Part of a small language model's weights: MLP 896 quick GELU, a variant of Muon for these matrices.
MLP neurons of a small language model. Each row is named by its layer, matrix (up: input weights) and neuron, and shows model dimensions 144-207. Each number is 200 + 30 x the weight over its row's rms, rounded and kept within 0 to 999.
Before each neuron's rows, "fires on" lists the tokens most often at its 100 highest values on Wikipedia text that the model never trained on. A number after a token or word is its count.

fires on: "w" 36, "s" 33, "d" 15, "z" 10
L4.up142,273,180,252,234,190,158,179,155,135,206,153,217,162,223,212,244,215,219,164,191,136,249,248,225,237,221,224,194,162,232,169,194,174,201,228,220,204,187,171,210,259,208,192,173,183,236,211,187,217,181,205,185,152,191,200,169,157,227,202,185,216,191,188,175

fires on: "ed" 17, "ated" 13, "ear" 9, "d" 8, "amed" 6
L12.up313,214,234,192,194,154,258,221,194,195,194,225,184,254,143,179,227,220,183,217,210,181,191,182,175,170,151,187,210,227,230,139,183,212,146,210,222,243,191,141,199,177,180,187,244,196,248,174,188,212,196,224,197,199,224,162,241,253,187,173,225,201,202,155,125

fires on: "." 20, "es" 17, "or" 17, "5" 6
L5.up167,197,169,197,180,189,227,191,152,176,240,140,223,202,213,190,228,237,228,128,202,225,226,213,210,208,214,219,183,150,229,238,202,198,169,215,198,179,173,192,204,191,167,189,181,209,188,173,231,238,208,268,200,161,163,138,185,186,157,297,201,210,138,219,225

fires on: "ate" 14, "ul" 13, "oun" 9, "5" 7, "um" 7, " one" 6
L7.up48,237,187,220,181,189,251,201,272,187,240,254,195,209,171,180,260,200,213,240,183,197,231,243,206,217,249,199,202,238,233,132,180,241,220,193,187,207,246,252,177,161,139,251,197,204,188,215,154,172,216,187,204,194,205,257,212,266,198,207,239,181,200,186,197

fires on: "ub" 12, "hen" 11, "N" 11, " while" 10, "ily" 7, "ly" 6
L4.up165,199,248,204,200,200,193,196,274,224,242,243,181,188,164,241,211,192,172,206,144,171,179,143,181,220,168,174,215,276,188,261,221,237,242,226,210,180,213,195,182,202,218,254,239,260,215,221,200,154,186,206,237,201,221,190,147,202,201,172,207,177,197,249,156

fires on: ";" 27, " |" 20, "i" 8, "y" 5, "a" 5, "w" 4
L9.up32,233,211,161,168,191,196,237,144,186,229,172,164,275,176,200,203,218,171,163,244,193,155,157,236,221,232,177,198,195,182,162,289,257,233,215,195,184,206,174,184,229,179,202,168,212,164,171,246,190,211,188,165,217,202,204,200,232,213,171,232,184,206,186,205

fires on: " and" 35, " not" 13, " s" 8, "S" 5, ":" 4
L14.up364,202,153,230,270,173,207,192,208,186,209,149,246,204,179,213,197,182,145,206,144,164,222,149,208,177,242,214,196,243,236,215,244,214,207,227,197,196,189,197,154,197,158,213,184,195,239,150,190,166,170,227,182,209,219,189,189,154,228,201,221,159,214,167,156

fires on: " T" 61, " W" 27, "w" 4
L15.up78,230,206,255,231,185,155,212,184,206,229,194,162,215,248,252,205,230,187,202,175,165,234,196,172,208,191,204,199,132,220,225,220,171,244,178,189,234,182,208,158,246,163,155,207,164,222,197,223,233,155,212,215,149,236,250,166,206,149,253,196,183,182,211,222

fires on: "ir" 18, "m" 14, "y" 14, "p" 12, "iv" 7, "il" 6
L7.up488,234,170,162,152,233,206,170,183,209,191,231,205,274,200,195,215,203,207,217,166,204,199,193,189,196,224,148,195,202,225,209,191,165,246,167,203,207,176,161,224,181,230,264,185,187,205,278,242,209,228,206,159,243,213,208,165,185,241,206,247,184,231,199,216

fires on: " ra" 12, " Br" 12, " r" 12, "r" 11, "e" 9
L15.up483,210,213,175,179,255,209,178,233,198,223,192,171,248,211,204,198,192,234,195,262,162,202,164,164,189,213,181,209,248,158,187,199,155,220,191,202,178,145,182,138,163,212,214,184,186,190,183,201,173,190,187,208,198,175,239,198,214,181,171,213,194,210,206,239

fires on: "," 23, ";" 16, " |" 13, " of" 12, " and" 11, "ain" 5
L12.up37,205,169,139,216,197,216,197,196,175,220,178,221,222,169,181,210,236,167,231,207,183,186,205,197,173,222,188,262,198,225,209,198,249,193,164,226,268,271,218,204,142,237,167,196,214,157,165,203,169,187,210,267,240,194,235,146,213,204,168,151,171,227,188,202

fires on: " (" 85
L12.up416,229,157,183,187,190,224,204,202,254,200,182,274,143,229,242,183,159,174,173,144,235,271,215,163,183,244,220,203,168,218,247,152,201,239,164,192,264,219,155,174,224,170,170,178,193,197,193,184,219,238,231,185,226,184,242,223,194,214,186,180,159,215,166,234

fires on: "ur" 70, " sur" 20, "ublic" 8
L2.up181,255,223,222,168,187,219,188,248,229,175,257,192,216,252,187,167,183,218,194,212,204,165,211,261,162,186,195,171,192,187,162,169,181,256,236,174,182,260,163,227,233,157,200,204,146,240,213,200,192,219,240,191,142,168,257,211,180,191,179,208,176,184,198,161

fires on: " M" 77, "m" 13
L14.up700,191,146,205,181,207,210,215,154,201,173,223,234,237,180,256,175,235,186,191,228,217,157,213,176,188,204,171,232,180,249,204,199,191,255,217,148,156,170,176,210,192,207,259,193,165,206,238,171,212,216,235,221,204,226,259,185,140,193,175,243,209,184,147,194

fires on: "el" 17, "id" 13, "re" 10, "v" 10, "ad" 7, "ist" 6
L7.up143,170,170,204,197,207,228,205,140,193,210,144,246,182,187,187,182,169,155,218,165,232,182,186,224,197,210,238,210,149,200,218,201,216,251,183,154,216,200,217,211,178,227,208,160,182,210,177,233,218,207,281,197,245,197,140,177,242,192,170,196,175,187,171,222

fires on: " |\n" 37, ";" 28, "\n" 9, "\"" 4, " |" 4
L4.up631,186,231,177,182,216,160,205,162,219,207,217,158,200,228,156,242,152,180,166,209,193,200,164,112,184,207,178,210,182,203,199,214,205,202,207,172,189,166,168,245,177,226,215,222,198,188,187,214,241,175,242,198,153,251,196,120,193,229,150,308,201,244,139,217

fires on: "al" 34, "em" 13, "ele" 10, "ed" 9, "un" 5, "–" 4
L9.up66,223,193,201,231,177,208,222,176,184,246,264,228,164,170,196,225,232,192,169,176,222,160,273,179,208,177,168,226,186,221,229,200,247,219,172,181,184,222,207,147,174,202,184,148,184,248,211,236,216,239,196,215,186,136,153,198,172,207,221,229,230,208,197,219

fires on: "," 28, " She" 8, "on" 6, " was" 6, "a" 5, "e" 4
L15.up397,196,159,195,231,170,167,120,173,187,189,267,188,188,185,209,234,220,205,165,198,200,247,184,211,203,222,148,232,213,222,176,226,210,214,232,189,190,180,211,148,196,156,282,203,173,226,154,167,194,155,203,250,136,185,224,201,210,202,230,203,172,248,158,215

fires on: " " 87, "," 4
L16.up252,236,179,201,151,215,218,217,193,254,196,239,206,169,215,184,217,183,244,212,139,183,279,189,218,260,238,176,181,207,194,198,187,243,196,171,220,229,206,185,157,233,183,196,237,206,168,193,216,219,141,206,176,189,180,165,120,204,215,173,172,205,235,165,214

fires on: "ric" 35, "ore" 12, " All" 11, "ll" 8
L13.up335,202,215,207,206,175,210,139,210,207,212,239,205,186,233,185,161,193,175,195,228,188,173,185,209,185,143,191,140,258,177,219,182,226,248,188,224,190,158,167,107,227,235,199,190,210,148,205,194,210,182,203,173,183,179,158,217,163,159,199,186,179,231,153,253

fires on: ")" 30, " stud" 15, "," 14, ")," 8, "\"" 4
L16.up141,195,197,202,186,151,172,246,194,246,248,206,213,240,224,166,257,122,174,209,233,252,251,206,169,221,234,150,212,199,203,183,230,222,164,233,198,200,239,223,206,187,192,181,226,141,206,190,180,143,214,168,241,231,152,163,178,211,220,215,175,209,237,224,207

fires on: "," 30, "ed" 8, "ly" 4, " only" 4, " so" 4, " be" 4
L14.up73,248,180,145,195,237,173,131,200,218,157,134,200,206,158,162,213,236,216,258,206,168,232,209,211,241,192,232,214,183,173,207,218,246,180,209,244,241,239,220,209,213,225,160,188,232,177,168,223,236,184,187,174,217,235,230,139,192,216,125,209,186,166,220,221

fires on: "A" 15, "C" 12, "P" 9, "ur" 8, "our" 6
L12.up547,170,208,186,203,234,199,174,217,200,243,233,180,186,214,228,232,141,198,144,160,200,184,240,156,196,224,216,197,156,183,228,189,150,239,173,174,217,245,185,239,207,189,237,217,234,158,204,137,175,221,145,181,198,208,214,188,149,184,208,164,185,202,198,123

fires on: "an" 22, "ar" 19, "ant" 11, "ev" 9, "ier" 9, "er" 9
L5.up828,197,196,183,197,196,166,214,179,192,140,244,232,160,194,166,198,201,216,247,191,163,188,216,174,252,223,211,227,157,178,209,194,200,168,211,189,207,207,172,261,159,162,164,227,207,216,214,109,188,193,224,225,216,208,218,194,186,205,209,144,214,204,217,232

fires on: "," 100
L14.up456,238,137,143,192,148,190,222,229,187,207,189,222,191,228,165,229,275,216,230,261,190,234,197,214,202,214,250,219,240,212,230,193,245,222,204,244,289,214,203,247,188,195,162,172,206,189,180,242,215,222,221,235,216,214,176,185,176,184,166,162,160,228,183,183

fires on: "s" 40, "es" 32, "k" 7, "ion" 4
L5.up813,216,150,217,223,225,215,214,223,200,150,190,208,175,146,204,128,193,194,177,165,215,252,190,206,176,214,163,165,215,185,288,237,166,252,172,223,244,169,208,207,199,177,223,192,187,174,173,179,187,212,184,203,184,220,170,219,135,245,247,223,227,138,159,233

fires on: "m" 24, "n" 21, "l" 21, "k" 7, " ret" 6
L5.up508,300,196,254,175,154,202,245,233,211,161,234,179,198,246,184,239,212,176,246,230,160,245,199,213,167,202,225,160,176,191,229,178,192,189,175,202,181,188,245,258,218,155,142,126,144,237,202,185,200,173,204,238,193,216,169,178,215,178,181,221,214,209,178,196

fires on: "ic" 40, " was" 32, " =\n\n" 18, "yn" 5
L4.up178,179,250,241,232,203,112,183,129,208,218,182,217,218,225,191,177,234,205,271,256,221,191,168,234,222,228,192,195,177,173,220,203,201,203,229,238,193,257,189,162,199,235,215,209,176,154,199,172,139,207,225,194,144,224,251,218,252,219,173,181,173,207,209,163

fires on: "," 15, " through" 11, " e" 10, ")" 7, " record" 6, "==\n" 5
L2.up81,206,217,158,175,220,170,181,225,222,210,217,186,240,183,247,258,191,198,201,180,244,188,155,166,205,196,140,212,239,239,212,163,227,183,233,197,214,247,242,208,244,186,222,232,201,257,129,212,172,166,129,243,214,141,183,162,240,247,247,206,185,196,205,208

fires on: " F" 23, "F" 22, "A" 7, "C" 6, "ury" 6, "8" 6
L4.up543,210,171,231,239,254,195,143,200,158,188,249,180,174,206,235,234,199,249,205,174,166,132,217,186,164,201,177,236,172,181,225,215,221,215,198,192,183,207,194,189,131,184,165,206,175,166,194,170,167,202,169,260,213,200,156,242,182,173,175,185,185,182,169,143

fires on: "all" 16, "b" 14, "ail" 9, "ur" 9, "r" 7
L5.up93,178,239,199,216,187,155,198,232,188,165,200,220,209,190,219,166,185,233,211,165,192,209,185,225,266,219,166,228,197,188,189,199,217,208,210,170,209,266,183,153,128,192,190,142,211,242,211,237,163,179,225,182,175,227,238,192,158,182,211,180,196,194,194,198

fires on: " Ind" 27, "ar" 20, "b" 16, "um" 9, "l" 6, "y" 6
L7.up827,224,222,214,222,202,197,201,166,278,200,234,208,169,186,216,188,159,201,186,200,195,191,223,207,213,238,206,181,182,193,221,202,188,185,153,203,174,210,229,171,148,107,171,223,206,168,179,202,252,213,205,218,191,203,266,203,221,210,208,198,217,213,204,228

fires on: " R" 35, "oun" 10, "f" 9, "ax" 4
L16.up269,198,176,194,195,207,206,219,191,159,231,222,236,282,182,201,204,240,193,217,227,192,189,225,203,195,184,174,265,181,224,193,168,183,155,184,142,164,171,186,242,188,190,200,185,207,171,157,172,152,199,177,222,185,224,175,234,240,277,193,241,232,159,239,240

fires on: "s" 49, "es" 9, " de" 5, "t" 5, "h" 4
L13.up533,148,139,198,206,218,200,234,210,166,210,172,193,272,200,206,182,229,229,112,218,171,193,225,216,187,214,230,182,227,262,186,245,209,193,168,245,205,157,174,182,182,210,185,183,171,196,241,185,161,152,149,186,243,190,230,237,204,208,189,204,195,181,251,237

fires on: " S" 24, " in" 20, "it" 9, " In" 7, "on" 6, "l" 5
L13.up800,206,226,219,187,209,229,175,176,198,251,186,183,192,188,203,178,188,154,180,174,184,190,185,212,172,232,216,190,201,223,187,152,181,209,239,215,218,200,146,228,175,192,242,236,169,207,154,215,160,199,153,213,200,209,196,210,239,144,197,221,172,202,189,237

fires on: "y" 31, " of" 30, "ay" 8, "i" 6, "fer" 5, "ry" 4
L9.up888,143,176,142,209,196,230,208,195,146,165,183,179,239,227,163,197,219,198,186,186,216,211,220,176,166,145,219,179,212,190,168,212,211,232,186,175,250,180,165,214,203,209,218,211,200,211,242,219,201,200,180,184,236,131,176,175,224,192,205,196,242,218,154,130

fires on: " |" 19, " |\n" 13, "y" 9, "ar" 8, "i" 6
L13.up189,179,191,158,174,177,181,225,221,232,201,163,187,228,204,228,190,207,194,169,217,228,194,179,227,148,196,222,157,188,201,187,246,211,226,234,177,217,187,172,168,162,211,216,154,176,162,241,222,189,185,152,178,256,261,185,210,234,246,158,210,199,226,206,176

fires on: "oll" 22, "att" 19, "av" 12, "at" 12, "om" 8, "ome" 7
L7.up504,212,193,216,191,203,206,198,231,183,208,168,196,223,231,221,230,204,224,195,220,271,194,201,228,259,221,251,216,195,210,203,198,209,223,151,210,218,157,161,179,243,227,148,172,202,222,204,146,200,158,181,236,210,213,167,190,231,229,206,207,131,235,203,256

fires on: "an" 30, "ich" 20, "er" 11, "us" 5, "iss" 5
L5.up36,201,201,173,170,188,139,189,197,254,199,198,206,186,190,169,200,145,174,224,239,249,230,176,177,199,191,200,194,210,177,223,177,220,182,252,226,170,233,187,254,194,185,171,250,170,168,187,131,217,194,196,196,196,217,253,215,221,207,246,136,188,172,202,185

fires on: "n" 64, "re" 11, "rat" 7
L7.up843,191,195,220,163,185,250,265,182,173,237,220,187,212,198,249,228,238,152,213,201,180,252,200,179,198,173,193,230,235,190,222,226,156,248,212,180,138,207,219,221,155,219,209,201,170,205,185,121,246,166,207,212,181,229,252,175,207,209,216,185,172,164,194,213

fires on: "ers" 19, "er" 17, "ents" 16, "re" 9, "ip" 7, "ement" 7
L7.up530,151,225,145,173,158,218,222,213,201,205,175,196,164,249,163,212,226,201,202,248,206,198,228,143,206,190,173,219,160,194,231,207,155,264,218,195,158,166,223,186,186,160,212,242,171,210,273,173,215,260,179,174,163,205,189,215,213,245,178,222,157,120,169,172

fires on: "ed" 41, "ly" 8, "em" 8
L13.up297,194,163,174,232,190,145,204,218,169,244,212,203,180,167,223,253,194,179,148,155,228,170,181,193,191,199,193,197,220,238,210,173,258,223,190,214,218,183,142,174,160,208,198,206,220,243,231,161,169,197,198,255,190,197,176,177,161,208,193,183,236,190,234,181

fires on: " th" 19, "g" 13, "h" 13, "at" 11, " Th" 9, "el" 8
L9.up728,137,241,202,210,242,204,219,186,232,252,149,227,223,212,196,253,213,228,280,237,190,195,218,160,240,240,186,229,176,224,236,194,200,165,160,205,243,205,213,164,170,203,208,207,234,219,142,197,216,177,169,170,192,211,244,182,201,179,209,169,170,224,193,208

fires on: "ons" 26, "on" 24, "el" 12, "ar" 8, "h" 6
L5.up237,140,258,192,227,193,143,197,136,196,240,203,204,206,207,207,245,203,189,227,209,199,175,170,201,209,206,218,147,218,226,212,265,199,177,174,191,212,156,171,159,174,232,218,177,215,223,145,259,244,185,232,198,205,241,176,212,196,209,229,192,182,165,169,185

fires on: " al" 37, " Al" 27, "l" 9, "al" 6, "b" 5, ":" 5
L9.up242,174,243,199,233,168,166,219,158,229,196,193,165,236,174,168,185,240,209,179,202,202,214,193,245,230,261,156,188,194,208,216,208,254,171,147,199,221,249,202,186,136,141,235,236,246,184,248,164,250,193,177,190,256,178,225,207,215,221,191,184,209,242,209,252

fires on: "em" 16, "le" 13, "at" 11, "ul" 9, "ric" 7, "in" 6
L9.up315,219,193,190,200,219,241,237,226,201,190,212,192,166,189,146,211,174,142,243,211,192,225,184,191,219,156,234,216,180,235,183,180,191,242,184,180,258,156,199,227,149,202,228,262,192,256,244,184,220,145,206,167,202,162,202,240,220,190,155,174,192,167,240,230

fires on: "pl" 52, " Q" 23, "″" 22
L4.up762,199,209,198,212,219,249,194,223,142,218,224,200,227,189,206,213,208,174,226,208,223,206,191,128,193,222,173,188,229,212,207,161,183,166,165,197,231,208,231,208,222,207,225,195,156,177,197,302,197,185,140,152,161,278,228,250,207,180,166,148,138,188,243,163

fires on: "s" 43, "es" 17, "ers" 5, "ates" 4
L12.up333,186,217,197,192,190,260,185,154,207,211,207,176,130,192,215,183,217,160,177,162,219,180,233,233,177,185,189,189,215,158,194,187,173,174,189,146,207,207,172,196,212,174,248,135,232,209,213,197,154,173,219,205,229,211,205,202,199,220,206,184,190,123,192,249

fires on: "ev" 15, "erm" 11, "ow" 11, "ern" 8, "at" 7, "w" 7
L13.up880,208,164,200,166,182,124,159,163,190,175,195,192,213,226,232,204,246,241,255,233,188,174,173,149,185,167,176,197,133,213,178,212,183,161,154,152,214,162,223,170,210,195,201,234,201,209,213,224,183,167,164,211,133,233,194,165,153,170,222,211,214,210,223,287

fires on: "ap" 35, "p" 10, "o" 7, " K" 6, "b" 6, " S" 5
L13.up557,166,226,242,230,208,194,216,168,196,184,213,216,226,184,186,147,196,193,177,231,130,208,167,154,154,172,159,171,172,241,253,213,253,187,211,177,215,204,150,234,166,194,216,191,176,205,212,212,193,252,184,247,238,191,201,212,170,189,245,158,165,211,227,108

fires on: "." 64
L16.up723,201,152,222,181,207,231,188,259,185,244,148,215,233,175,203,240,268,239,201,187,174,196,188,211,161,194,171,156,191,168,233,201,140,193,155,208,119,222,195,195,231,181,238,184,205,177,173,195,191,228,203,153,258,191,178,153,209,144,199,188,216,176,237,246

fires on: "ough" 28, " which" 23, " when" 21, "use" 18, " where" 4
L2.up220,203,203,207,228,153,257,162,178,211,224,229,234,206,221,235,181,159,170,175,203,157,203,169,207,174,256,202,219,219,196,195,192,196,242,264,192,179,213,216,200,163,197,231,226,170,222,202,245,188,188,202,276,195,225,209,164,171,192,156,234,222,232,167,200

fires on: "m" 26, "ret" 11, "at" 11, "re" 7, "ron" 6
L5.up710,186,191,253,199,179,196,238,235,133,162,210,193,223,178,239,183,227,167,229,195,230,220,261,171,203,133,245,208,174,193,154,224,228,190,227,168,160,178,255,208,178,204,242,191,181,274,206,201,203,183,213,258,166,202,209,219,154,181,252,208,195,165,199,165

fires on: "pen" 14, "a" 12, "n" 10, "ly" 7, " ad" 7, " s" 6
L12.up524,192,168,195,198,177,202,173,221,174,244,221,199,218,184,213,237,161,153,197,187,178,231,164,182,218,139,215,136,207,264,190,112,217,218,215,149,196,210,210,178,169,206,213,180,187,264,236,185,181,203,199,218,199,251,153,199,200,200,166,212,234,184,208,201

fires on: " " 38, "." 11, " an" 6, " res" 6, "199" 4
L16.up736,168,184,232,181,218,201,163,217,201,243,177,204,234,194,202,175,235,160,221,204,227,228,215,212,241,220,209,180,172,173,187,187,163,183,168,252,136,222,176,250,214,159,196,180,192,189,170,152,219,149,132,198,197,217,172,170,202,220,228,196,173,166,225,281

fires on: "P" 27, "p" 26, "ing" 10, " P" 7, "24" 6, "o" 4
L12.up604,213,269,236,181,216,264,226,202,201,199,199,188,206,199,219,167,198,181,241,206,132,199,159,137,137,226,166,226,203,203,188,218,218,212,168,212,209,204,194,195,131,193,155,191,220,181,230,245,178,220,197,212,248,216,203,216,185,171,173,149,159,247,195,126

fires on: "." 39, "-" 19, "ack" 8, "it" 6, "ac" 4, " February" 4
L2.up251,229,154,226,218,209,192,206,212,135,169,177,208,228,213,217,185,256,223,218,201,165,231,234,233,238,234,239,162,218,234,252,159,175,173,192,206,189,223,226,211,167,243,238,177,186,213,228,218,148,194,223,163,275,195,240,167,237,184,251,194,222,166,233,158

fires on: " " 20, " c" 16, "." 9, "ord" 9, "é" 7, "le" 7
L13.up306,237,164,210,187,211,222,206,243,193,216,192,220,216,135,227,196,185,242,218,191,223,198,207,213,190,160,198,204,185,272,220,187,202,236,213,149,184,252,189,223,153,152,209,207,173,215,231,176,200,185,210,203,257,172,192,224,222,222,204,184,214,173,143,168

fires on: "pl" 53, "ith" 22, " by" 21
L2.up627,173,284,194,188,247,203,167,204,169,213,230,169,167,181,213,175,170,149,235,240,236,226,217,197,244,200,124,174,257,209,226,192,184,198,177,220,219,198,198,196,212,184,211,223,157,227,201,203,246,208,179,136,184,176,229,213,161,180,173,168,167,214,242,180

fires on: "\"" 37, ";" 14, " /" 13, " |" 11, " (" 9, "\"," 4
L4.up135,229,199,156,230,227,176,210,182,193,245,181,166,190,253,200,209,171,210,148,238,251,281,167,164,215,240,169,221,186,228,200,212,267,186,195,236,153,193,159,214,154,181,207,200,203,214,150,238,222,186,215,207,209,179,245,181,232,184,181,216,227,217,152,194

fires on: "n" 21, "t" 16, "ig" 15, "on" 14, "m" 12, "v" 4
L5.up319,276,204,180,241,228,153,207,232,231,192,153,163,188,193,197,171,188,219,243,246,184,220,202,226,214,194,181,235,167,181,220,178,217,177,207,169,200,207,206,212,224,187,169,185,168,220,167,191,197,202,269,230,162,232,185,192,197,185,184,150,191,213,133,195

fires on: "y" 14, "up" 10, "m" 10, "t" 9, "al" 9, "at" 7
L5.up364,243,175,206,214,212,186,221,143,159,201,158,217,193,238,224,162,145,195,214,177,181,181,286,137,199,190,239,141,166,231,192,197,198,263,205,175,225,182,219,222,210,221,215,221,226,255,192,199,166,191,213,249,192,147,195,189,171,215,208,220,162,169,243,217

fires on: "ion" 14, "ity" 14, "il" 11, "or" 5, "ress" 5, "o" 5
L9.up130,273,197,146,187,165,226,176,191,225,188,257,258,202,193,178,212,190,204,175,259,218,246,196,162,222,173,176,177,199,178,282,197,174,209,227,212,222,194,197,187,169,194,216,191,233,208,180,220,223,195,201,177,227,207,211,226,201,167,194,137,214,212,146,195

fires on: "C" 26, "att" 14, "orn" 12, "B" 10, "N" 9, "l" 4
L5.up610,152,196,290,199,198,170,206,159,189,201,229,215,221,218,169,220,161,168,203,193,176,183,164,197,190,178,156,206,217,181,221,146,177,167,189,198,225,206,183,218,222,212,283,201,180,197,153,173,179,197,185,202,205,195,160,171,247,186,152,241,191,207,231,224

fires on: "ed" 12, "aid" 11, "s" 10, " that" 9, "es" 7, "ing" 7
L13.up286,147,177,250,178,235,172,207,172,213,197,204,148,179,185,247,158,197,252,208,215,182,218,231,208,175,241,220,207,175,291,199,239,242,187,258,179,200,190,139,226,233,233,196,181,215,216,205,230,188,181,125,182,231,182,203,219,182,182,199,227,190,179,202,238

fires on: "im" 21, "tern" 12, "al" 8, "ital" 7, "n" 6
L9.up452,160,195,178,184,128,218,202,154,146,218,194,217,204,140,253,183,224,152,232,203,222,254,213,214,227,158,199,211,204,135,175,179,189,191,213,193,124,198,165,184,201,199,202,218,138,249,179,187,231,213,237,184,190,236,209,217,196,167,274,190,229,217,150,239

fires on: "ill" 16, "ould" 15, "ak" 13, "r" 12, "l" 7, "rat" 7
L5.up806,231,222,183,193,214,210,227,204,191,230,235,177,212,208,241,187,228,166,193,196,167,241,184,199,248,244,210,235,182,163,232,190,177,227,259,153,170,230,198,167,165,229,188,239,210,200,223,206,237,179,204,226,228,270,245,234,250,231,161,255,192,185,234,223

fires on: "s" 70, "es" 11, " B" 8, "c" 7
L12.up476,187,220,190,194,171,233,212,173,189,154,181,226,149,173,204,191,220,185,191,166,206,186,223,205,184,298,163,210,205,166,240,201,169,196,175,179,207,191,202,213,197,231,267,162,195,219,162,184,200,209,171,252,196,260,181,186,157,206,245,194,198,241,204,241

fires on: "resent" 18, "ated" 14, "ark" 10, "ired" 8, "ed" 7, "ational" 7
L7.up552,246,181,201,207,192,217,238,124,198,194,225,217,220,157,214,189,177,172,179,217,175,191,221,114,166,197,187,186,207,274,219,251,245,210,215,209,208,163,183,155,202,167,202,250,260,190,231,199,195,264,184,204,182,234,198,298,218,162,185,251,171,232,192,137

fires on: "ed" 13, "s" 12, "p" 12, " up" 10, "ing" 9
L12.up697,230,246,202,234,183,153,170,198,192,247,182,172,185,179,218,148,214,220,184,189,262,170,222,232,180,212,177,191,206,256,189,199,187,182,190,193,223,203,158,155,214,235,189,195,169,231,199,189,163,214,163,204,174,186,215,188,114,196,192,199,253,173,213,157

fires on: " " 63, " or" 9, "." 5, " $" 4
L12.up139,224,138,238,215,184,241,168,232,234,264,198,211,214,200,199,265,208,240,180,147,209,259,238,189,207,174,175,193,185,220,170,181,219,172,205,169,152,223,172,189,185,176,232,293,214,139,217,174,186,224,237,215,222,152,209,165,243,192,182,196,173,202,157,244

fires on: " that" 23, "use" 16, "ough" 14, " but" 14, " one" 10, "oll" 6
L9.up317,202,206,203,202,195,200,194,220,148,189,181,237,206,161,242,151,205,211,184,217,225,204,186,194,172,249,226,212,209,197,204,179,199,236,203,228,216,203,197,210,148,142,208,273,226,249,221,250,212,204,190,201,199,242,219,212,173,221,155,232,196,217,204,169

fires on: "," 92
L14.up434,248,118,131,230,180,215,171,189,226,194,192,194,156,118,195,188,273,203,248,202,173,230,156,211,220,206,222,103,205,256,201,249,166,195,210,190,221,175,168,209,164,179,178,205,173,220,215,295,204,219,223,208,234,202,182,211,173,192,186,212,163,220,196,192

fires on: "ec" 47, "o" 14, "ep" 9, "f" 6, "e" 5, "sh" 5
L9.up102,218,216,173,160,233,202,142,203,224,168,184,220,143,190,158,176,153,174,226,213,146,153,191,167,210,236,199,205,167,196,211,187,197,187,181,195,201,210,191,189,155,217,233,146,217,178,251,188,165,219,165,214,217,201,219,246,207,211,160,273,160,179,207,220

fires on: "or" 26, "ad" 24, "ow" 11, "ober" 11, "on" 6, "ion" 5
L7.up345,220,175,235,232,149,152,178,182,223,164,215,207,183,189,237,217,180,201,156,238,150,268,253,175,179,140,160,237,212,167,268,218,214,200,247,185,204,180,161,228,179,185,162,198,207,219,223,204,205,144,208,221,204,151,184,243,165,176,211,218,283,183,142,211

fires on: "ud" 15, "." 14, " Ed" 12, " m" 10, "d" 8, " ed" 7
L14.up481,236,165,195,199,189,185,210,210,197,248,220,257,235,131,210,165,225,198,244,179,237,200,200,188,161,243,237,127,196,210,251,170,211,208,198,236,145,166,185,176,249,167,182,231,201,233,230,187,275,207,216,116,218,172,170,208,246,186,188,181,267,168,188,200

fires on: "ir" 19, "g" 17, "ong" 10, "is" 8, "og" 5, "if" 5
L5.up639,220,186,207,180,229,186,163,224,267,192,212,210,206,207,180,248,173,172,155,234,161,147,206,220,214,197,231,170,211,172,197,228,222,280,129,223,201,204,193,182,183,145,218,184,201,205,210,215,197,200,158,181,183,170,210,146,187,190,234,196,196,245,207,186

fires on: "ep" 36, "ec" 21, "eg" 10, " sec" 8, "otal" 6, " Dec" 5
L4.up442,258,227,187,179,269,189,138,265,206,181,166,172,170,191,225,211,151,154,236,263,189,205,232,201,215,184,218,166,160,185,190,204,153,192,203,176,204,200,204,198,142,212,260,206,193,221,190,216,206,228,246,185,215,163,241,204,209,260,181,257,165,213,191,240

fires on: "er" 26, "ter" 21, "'" 7, "h" 5, ")" 5
L9.up634,173,190,209,166,237,165,237,173,166,227,242,208,246,167,223,213,205,243,220,210,179,195,174,172,216,240,173,250,208,250,194,178,215,161,175,219,219,211,189,233,190,233,233,180,212,233,196,241,206,187,253,170,251,252,166,241,161,221,185,275,152,249,237,263

fires on: "all" 20, "re" 15, "th" 9, "ad" 8, "land" 7
L5.up65,211,135,190,209,207,236,182,148,182,231,149,240,162,178,154,184,224,199,164,200,217,188,170,234,237,194,227,212,166,242,231,236,164,169,182,150,213,181,183,215,195,226,239,177,163,203,142,248,196,201,246,220,206,221,214,183,226,129,201,143,220,185,208,240